From a checkpoint of a small transformer trained on Wikipedia.
Size: 11 layers, vocabulary 8192.
Architecture: RMSNorm before each block, rotary positions, no biases in attention or MLP, untied embeddings.
Training: a variant of Adam for these matrices, 194M tokens, 5918 steps.
MLP neurons of a small language model. Each row is named by its layer, matrix (gate and up: input weights) and neuron, and shows model dimensions 32-159. Each number is 128 + 32 x the weight over its row's rms, rounded and kept within 0 to 255. Numbers have three digits each. A neuron's up and down rows have the sign that makes its largest values positive.
Before each neuron's rows, "fires in" lists the words (lower case) most often at its 100 highest values on Wikipedia text that the model never trained on.

fires in: "actress", "14", "role", "family", "prix"
L3.gate273:107184138159118078103175117084124174133169143080140111181120150102140114113097066084119101082075145147100132171141143092152123140103084137122140154037094162154111119162118132149151092166078087190218141138133219131131148092151146181090105146150126154069190163119131173139136090131127207111140140128155122199208080138086106168149164131162175092138134076088076134121127092140131100146093
L3.up273:129138153114123098130103171096127094096148077166068142086102176094107070153177126109115127157190112136107157138196091156159133151171101131105123160124148160124149075146137229138165121180151109104158165124186059177153156124107117137080145149115217073072137128144122132107109084121150156071189135131090169162154110149155068131128081129097113133148150075172167158113116102091124144066090

fires in: "is", "are", "one"
L5.gate323:145169086140191128126182107113131132122185134145100103199121126154135138179073108114155082086079164067176111159098067121108099068087090130122169154097144098094199193080126064168149063209139157179111119162157111166146144140122101091117110145149139102069136133120137139112095126057154116108116134137149143138143116116135098125130181093132163167130090113054119100160121138116188080154070
L5.up323:170055192115106100189112147117160137122150076145140049129128182128092131077144104155122114107127111146102176205077153155099103158133088143108175121124102124126199147146166154106165074128113083107161142107122081128192105156077153100201135141181059099152147139086165165179100095094118087118150092067153123117130118162183105147151131174142116099136168122068152112081143113138145126125201

fires in: "and", "california", "to", "janeiro", "000"
L5.gate408:075132113137115175160122098151127087122112179146122098166146099148117078174066086112133161139145123105133181159126143133169092117130179158140155170109158126112171127109115123124115084120129138103128160116218203134140090070119102110119112130136167107186129140156170096106164084083121136146092155187104128113130064084093070112121153098109191109093148163108087158109111103167082099172126
L5.up408:090137110166126087192100120116165133119131161122150118158167165187110086103127141150088102141153133120129146155158151146140070069115180109120156198122157143164093140065129101141152111142157131098090102124153167077164091097173092164135184170120122072173147148132105125129191091077124207065119126143112130167102087062100122152122121128113151088181168114116104156152128148127081137161155

fires in: "to"
L7.gate244:088176113109110136148099110154093086170149140177126145116133147104121102079100128065172151132102152150133118090104179162083088094141083138162149131095107174112127139154106124074120122093121155143159127112091185126168103092168082153142151101130148189161088107128164100060076135127122096113182118113141088140146056107120132070151194122135159128129160133088142146158093145129090091113082
L7.up244:119131075117112103165160133111145137130113169130094055131173100127169133129140148130160183039141115176109123085168130149128034125102159154161158117106152137101117101158150149134159109124138112143121083148119128130172162116164115132148166078136170150109193075130113092113135143144083117150139136138115091150196140119105119122138147135076179121139181103078120052133065172167169079077123

fires in: "its", "s", "their"
L7.gate577:117122126205159143138085117115126089081180045142097163113100114095135108119142099123111147179150107150111186181143132100144185093114131136113068063131129163097168107072196125091093092115097114133126084054138103105184093131132194078149082142157149121121065084112132092138144149092149071130092133063112151110098124162117147111157162130112145080135137136132127108132080084103114121169156
L7.up577:097079143093172111128157074097103142112137084094125185116102164109142144122104081169106101122137073114161179103161100140172135133123143105127142131154134053143121098091072141102166152093080119102147152105097136214103074141089150092098140167129177122167124153127128182165152119189128126140095169138203161128227148193126068094130116126167124101070114130115115141099154161143160138120135

fires in: "he", "she", "career", "early"
L7.gate271:080129087122171125118141153148169132072065082116099106152145176112085150190133110140106117143102083142122140133110104084161108143206087174121121121124067114104156145150145140150165095095110184110132135106167121113129156149147175103102121125175170157094182119159144119126157151109134102108169139089140089125165138074166094110174134139105136155147104173101109179090145069117139149172153
L7.up271:105131139113154063166142096118159134118149137116144099173141084134125178115115213130082092100123139134130146085150126167144129129109177093159104133103111166117115102128106088149119134100100093174135139108128151164151153104116138192169120119100123114123128120159122124074079087117143194137155131098142125135138116175094083155166101080199147192143165099166038121134100173148084068127111

fires in: "0", "00", "01", "06"
L3.gate543:080136162141132122150153134171106107166142105163138164105097105113123066094100142108157099092071165090092116087171129102141178147123076175131152098123121134113116205084136107126113112089131116092147096078175128142111166158098127104132125206098139097072046129088178139150072078155112112072095136171108120105128197069065120169166135156096139090132133135142125100121084142146129126107167
L3.up543:179169120182132102125140180119137109116095134142199078114142139085121143124177116113186118157168159145067132139099116137106106099093086126098109089098135128119129092152103158128111095139119136135092148120088135049155112109172144130157084104143145073124078140114098129115146159163105096103121096063107147143121082119105146125121129134158068102138059026097108173106115085125183111151133

fires in: "000", "million", "500", "30", "field", "20"
L3.gate481:154069079125166117110153103101156132089132174140151165126073117139155148079128159131133166127109078125104101129129137110171119108065098087131171135146114127100106145148075110099181156056195201127109112131129131167160101166077154140100093127073171153153084104182103066122139182111094110163106131114169100091076120120164112079159104133089127095172101183128119131109124136094101138086153
L3.up481:098114053137102093125118155182135107110156159145132077120088106101079183125128138134135235127091129095118118100137155089149153184091060044100159123101131026166149108089128185096124119127081177142138113118178133166155153152082101189104118079100138153133140068157145115147137106122120145132104083112144166137137107096164158121146125115159148108167133183125106128156193144119086128079100

fires in: "41", "31", "51", "61", "81", "01"
L3.gate413:151162168175114154099165178100120086131091061217101190077109156146110134129122086105100070173120167098108090120119111082133111152157168111098132155112152174169148045133064079122114137080126176123175132130171200105085113145116168116146130146125167105142155132140169161133113113091154160109114112093130176187103161075082073101127156167141078104127152112138155131062181188179125196126171
L3.up413:159136065148124079073179118169132167156128094102172114159088183096154107112173091134163147109140119130141116176109152134129147141110149137049106145103128199162160119094202110082153079170161135117171150149137140140153075160128153147163172167145090137143155137158125099061122111122156150099098124124102160077162165121164143128130165140087128137151070104102093115089136163120047122101161

fires in: "2010", "2018", "2016", "2015", "2013", "2014"
L3.gate612:081156122109144135171092155119178167124185081170111124102121183076102163122185133109105120138128172089085108153154151079170170162101140131133146105109080137141176166116174078107115057176165109158180085195140128104180134129133122126132126150135206127142132114153182070077155079123169126139156129131107108139164088172150136158129136051134158139087100052133097139118123098125148127150081
L3.up612:130162119149097119168134142156127137143167164101122125103100188133098227104124085132154087124210102111118141175093089138133150131108106153163197153107146100080184122176172198099121112075092106139137140168120142136144090043111131111159107109131142116131133088104164119126153166188186107168141150168122195111166111167118145179135100105145144160105098085155064130108080146088136121089174

fires in: "is", "established", "was", "career"
L3.gate206:151149135138151161127079127116156176112149163162095064134077100177126093154177128167078115128155129150105057162126090147137200144159182138153130133145136145101107174143149106127146181108066163091175107110119133160168156102103087112102154162113140133092102164110128084130140046099112133069149116181087085130152154097149136147142179149120103109154102245106145117145113096120138098137132
L3.up206:136093139147130048136188149160092164163083139122172120131111171147184125135116120130117129123079132117212179149130162112117131125096164104167104145099088097104113107148076200123140111123168093103103145088115118113124158133170175134110135154159106117120124147198130113122057160123132116180100099047091170136052142174176137170074088093144103118203173103148195142135097144153160136124201

fires in: "n", "l", "nintendo", "hall", "no", "n1"
L3.gate143:181119123111099200087125116170120104151110095113156146133126229106157157085098135096087164113101139117106113079120108148085086184145216096101146122168142096216162166094115135107120225094117147166151121118164109126118134116084097135107140121137106132152141149072150152151116098150102114107147128085171162166165128096117105100139107116154151105099097124072074140136103190137112147147158
L3.up143:161129140107124205119183092112163112132137117133059053127178147139133079076111096091110089106176146128140145121154081067111149173158145111092115117099176137124111169125164119094137104110154178145082116085107164102149107136141129135085179143162121126130117153137128059225128173190149144127078153140113081098129145107090128147154113087119101133150111166179134084151084191160067088102126

fires in: "000", "medal", "0", "00", "100"
L7.gate83:073073138153109118094139065134143117049207124140130055089085156154111072126117154127216069211127168143072162093113131188150130160132087190099193131143128151096118138144132171096150109122152120118109102066102097101131126134161128179126130102176150092147128164169106094101118091096161098163150106112139098108103099145137129079107082137120134175114098138080175123125131102058116154098088
L7.up83:178085146042124169066155178116215085111132157161118106127099188195122197112092177224132124132092081142097165170105093096165120131110126132134119103106106142167136214170096146125154159129159094125082154180149103135123123130197061124094124131128117129167131175129124154141133156151077133129157122153068074123069114137058115113136124105137166182141137112150114161120092138144165132095129

fires in: "season", "line", "area", "lines", "track"
L4.gate135:087078165138192142150151174127044163159130143119067152133163130152089160142082130150132140130119143141102135190094137115165085124109107136081150105117097116103124140155123156071124049092148151181155145109088124118074147126101136098108137093148164121140114091141124111095115158166075167185123168208128127171097118131102132090074108130102149115121165103128122161116168128127108130094190
L4.up135:125082161123110080117156118110096171139126075105107170120168079140156083143168145161171139056125160173115146130086098047130129126115103161087141118084044155110082135132179159080180086098156067167118135118157137103064103132168138141125086174156130102139161110191046121145114148126144132130194145142079136126134100113127145127086099089141102116147124092077110140069136107112116167059168

fires in: "000", "001", "500"
L5.gate204:150135155155022071141116085119135111112118169133126078137091105146114111209129175134153128194118132107152139135123182100149093211153100100142104136095128122125156073073171076183173125088161146126135162073109131079120156104159139075183092121146096033072162149176137125151127133155153165076111134115125115096136140169138146111152110169127128188073145121166131107127102063129124096108148
L5.up204:099124108164113115149129095135104151118167173117149157074119138121089105149160132112137177191126121091046194105112155114090129103075159152184135161103136143167173191086122121135104049107120133133164078109227090096114135149185132157124162142097124126139155102128109113155144176111129089135134171170149074112086162130151081199118151125079143131122127139091185178144119091076125058145135

fires in: "up", "at", "along", "around", "off"
L4.gate154:133121142117137124164136142074139127120172141116136082141112120132144140091124089126174145147078132085106093144131182076143104137092094114108155146104119177119089189156112132072152059137134205086134082127125096134148154126151119158131179133120167147181104123101153137032107137116131114072150105132155068105112133163150157176093107084074182098161104119143129098112202135171150067174034
L4.up154:133188118108164203118148117179114105143132132081126129081122122159158113167112114173143094059163086146127145117085179148056148145147154146132096178154130113107127174112079131132084121115064094171094108099123121112110175098062140124189208095112109143132119147100153118121119158141150113076167127145145127100096089146193143127099081216086137106133094156145119101130143108153143126126131

fires in: "league", "stadium", "series", "awards", "championships"
L3.gate254:093128098134162144111135117123055101085131157069118129119125145130136160189109166138109158136106159099098113126126129192176081165182162111119125140110094135148105098153139176108127124140086079154156132144161115134095119131065103130090101157091104153136167155123138160107149072121066175123172113156160164134114156092148107135154167105105110115118158141086203115156137067144142163140107
L3.up254:152087160159174086152160142108115176091113076143176087161177084172052098157152129116117169175130164158113124129068094098152155116064132130085144152108084144134150123152187136111169106139113147120044132154115128174093091113144133134092122163133100081131165153128161099075142164118102132081104112137134120104097122090115138152150184087084128109162119157151194106134172114107201111094177

fires in: "11", "31", "01", "51", "41", "21"
L3.gate82:134182174118123137162118158144177128112165178089119143122194187086088136173094095186082134071116105107089090157195139104176140108159129154133082170134135207149112160099122077127121152112100184142176099083173108165178176152160140132108129147171157128129158143114084167117134092074086182138133183141144141183150162086159109139110165162074189111189113129095104147153113104143152123149144
L3.up82:162114125098192137082103195099121103165114094146133162137131144134089131128134071167157144166149165089078104093101118058163143104081120167076131152081091142107141130098162109056111132084180095094101131082080090101172093120117142142112097135110120096173157186093147103108113105188162163076139199149086155117167136104118142172093150102146193159077070103082159130079105196162107147162154

fires in: "000", "00", "0", "2008", "50", "100"
L5.gate394:123143178148131103109137188062106169084099126110138094081172160147118105148121173201125124154093072182106107169078136156183126135168159140171119132080131174107116167103135111144103088135054083173100154140075145121115093138204103142116100086161134114120115153148176106088136128123156094136114157143115080133141146087151111170140127087183162117118117069108124156182141105138172166149113
L5.up394:138157180057079157144147184169102122122161157141124125121162104098102156169147105069147118136104150205082156178101098133133145104079116117121128103138158113152153151158129104126207161091154097162071137082098139108125092125130115121042142166121112129114151067169131156178077142131111094151117099134130131094146117155111132144137177157158135076132157109092115049138117176094107118110138

fires in: "time", "life", "line", "census", "lines", "community"
L4.gate2:185055150075157094208171117146125135109162124071111118093136073086054098180154110135072142130103142124082117138099082111126098123159109144117059090085172151132103196117152157110174117114128135167109188092117201110200106076170121137119141141178142119210116126119185138097121141106114135093093173149121167155140086122118125156109186148165138109140140088139076183152142113127162167130136
L4.up2:175080157171076111184153102146117137106111172131096104073153082113113142157167117096121171083079174130103129128114077136107180152138144160138072133103173131125160178128143134161178040127108134204115184075134160095155089120165131130093123142174123120100146143164086169172168104118146122107094135156095179171134109140127131146087159144116141108138102074156073169165116136145149146122195

fires in: "and", "but"
L5.gate541:065123139120150150145132187095163114070078083129098164184153128132099113094148075094160154096137074110120149096105141071150055113066136201113155088120107196129163140127071100129203155158155119090100132137130116133113083111157174116119124078111112101158105101121179130074067140145129166093086109177103140124139110080111104154117134169145082134124086136172086091111123191159156117148182
L5.up541:113097189152158109115112180128160097121096103103125127150160133081119148031097201108166170090137141146115050131119151124086108054060134089145130144131119175222132134066075130153118148126116071159173076113088135119154076212142150104106096147116094157168119141197113155140106135110099162142125102081113141120134080161098093165176112132131110096165122123137116155125087143116151110074119

fires in: "its", "al", "his"
L3.gate232:118119148142142122094135133161086117141102139133110187093096098116107168146115122123103142113165152158156105138174164106136196112065104133110140090151112155103138149136128058118077093128081149081111112076145100184142101143147124124162160124081145109162086076169167084107130138082103089091082139082163096159171115127071129115087160170137160159121108139172143073073107109133112080108118
L3.up232:130072121183142108085146102139074154148060123129119176082110114100170148111139118100100108115134174161157104134171122100129188108074092138112126128149106146097109124168109111143117133159087092120083090052107093144155109164168136142167143098108125111140098073154132096133135102152109082150081124079127162133191145186063133077070122177108160112075117169138141091093106097144072121108144

fires in: "out", "non", "all", "some", "tour", "air"
L3.gate212:102109111140143106121105114153107150149123126135134144122084096112089088123161162116160186114098162149119130113089097066104142109062170147107154147168144142134097172097137133129118153055146123127058107107096146126162137127128134106113122159131162179114130116058156155115130100142149178163143140105160140147045135114110077079100177128144081110210129154141141143122144129094188155150154
L3.up212:109118112131145126107122076155133139112174176113118196139148147064113092146153137168176185143149156103163181093127106063150154139118129109171191145177202123118112125107079157111103155143136092098156144154145179096148109128154097155153083105085167100121122098138119129129150165178112202160149164163157086151126151120133062091099172097180124120189128107207064171135147096117117124150143

fires in: "by"
L4.gate431:126088138098139122130170129137057085140123074106157142166118149104161115056113092137134114120111113132095108128101114137123112114099140145102112107116098120188181096055107144105150097090144125139124165142127178080117164080113132077110171148094116153130230147091123144104107155174130091139150122164149101135176105114031174092108187092121131161096161130162168060110155149124116111057128
L4.up431:172119114105137159153190154176113152112139143106122199115099119113186077109081142147139139129148069136150160186096224131146141148125148170126139142142099110187174126131098142127144139121132165092106124176171139147121200146105085166089126061091120125119157147133159154139194141177086142177110135102170064148115148150135157088147108061159169105133095190186175157191140150122122134162128

fires in: "several", "those", "and", "utc", "but", "while"
L4.gate275:094153191169209121177156138137153143150060142110187153179184108116135065054100144180120123178106142083151110091139130119099121085089152105124097132117158179121164110139108100130185126131081167119144137122154122088120096108120124110111227082122101115121103147112101119100122142081167139122087107148098116089180090083105148109118108123102119127059139144179097135118176166135171141129121
L4.up275:095117154161149134175168120093170132084136097166115102153149136154102082152160154103140074149145102126119169139214110137133139142110084123161167149114191193106101082120134125100126103121075150102143082163157191073143105143158170148123147114149200145139153138117126108126176122141137174129178093086152092082155109040124113081103105120109104166131076125205092122157131099099201179096099

fires in: "league", "round"
L3.gate22:152141164164088150136199118175124142154119113070101121137188150084140137070165175113128123109102106087146171155066176142139074150129128149123168139151158138131100094137106191124121078095032098143092230127114103080146123089097113066071146134155128120186137114091167123133121156171125105089140130145140134125080177123193090124137155079124140167177071138119115155138133109140130183116163
L3.up22:107124123150076110117195138132143132171134158067155121143169174107174137095199171140167107114127113163134129151061150175167122162091118181165100166138146118109091092168128142131153097112052120137093204188122121048122095103128137090081069096184143115184175103084125154145164169171125119139129097141100157179129115161221120136098084104059123135127095161138117141122070132114112123110120

fires in: "top", "these", "some", "those", "their"
L3.gate531:104140144125122150102143172152150086136136031133124191151178132159111105146194118081103123063098181170143112192099169091129151107101130123040143128138106147099106116134120192115154159092132103137133125120113125111131105111106141122099158205136211097113120128107168124147119088171183149118130161146074088110116137094048123061130179102155120128154160086141024117057129099136101157155170
L3.up531:067172108069140159114110162120076112111226150143097136156182153157128106065141099154128163119183094163136166128145151097146153090101091150067142105146167074143144130164124167079178131102141159158124126124144151131104108114126161102100123113166149135089137086097107096167128106137174166138177117130118093074170108111101106131092123111171073115115070102176112142102161053079122141098120

fires in: "life", "early", "family", "mid", "monastery", "smith"
L4.gate209:138126130100102157143111146169148129066180117129121124142155144163095111137155093119154122079132058182142143097192063119110181162119041199131150177170177143129141162174160119158118107100177094180107062158102092203078127118169096143130136126141142159125133150165119114157114110082198124116171101085130113131125129133128091139165090118155147162127123111110154124149150080058143095165148
L4.up209:132120139043127122092145120189084141057096102099143171139062079161092085161163120100140085147074163145132102085118117108121132119126102141134152180114082103123129152160081133117078136131163146165170082090121157129118101126081137136103143155135146160148181197104144105132103149110165096139073122118082122181192078147111143137167179095143141092111113117143142174138114157100118200123112

fires in: "years", "el", "charles", "louis", "centuries", "edward"
L3.gate555:202135160140113146115121129132138120187116096123148182172112126125140059162081103084107151112110111085148136165134110083089138081132140123093195092138114141167144159141166082101110126147116165120182175124188162107069076090131161118095111152143089176119120202114169108137123131140119109116109129117157175119111101120126120121195150059108115169102089173094106115108114118057109071173191
L3.up555:188145224166096133140122157138185143163078134105128140158111126085149069121091133116111075111111086084135138152150131087108151086164131102091150145154114126142138119161129156158163115148169117137135160123134120067119133131100168157170117134105086136080137184081096096151117112202137122123148125147138162147173127170102135104140122079157117133092126150087120154123111146084102167179189

fires in: "state", "manager", "town", "managerial", "county", "general"
L4.gate116:093106083101169098158131105121127119071122084123098103150154180121105179136137141083167071180085149111128134108141122061171119164132143181181141130128165177116122103100081080094119123115125149140136204146093165152172165070126116105182131064175173143098115087175099138072160119129134170128217073113154098112141151125176115126182087177149052111169100156112157141181097147106195112130063
L4.up116:100074094131175051113134080138131162089108113121115134095164182147129136135110105112129110154087162093109114079120116076208202195118146142165093148156094126112101091106100129102153161143135137152184135178073151155125110104162128131157088089147096117161114125139066102106171104145148185162165075142140142114130148147167126127135118149164108105115091136093113124176129138045168147126080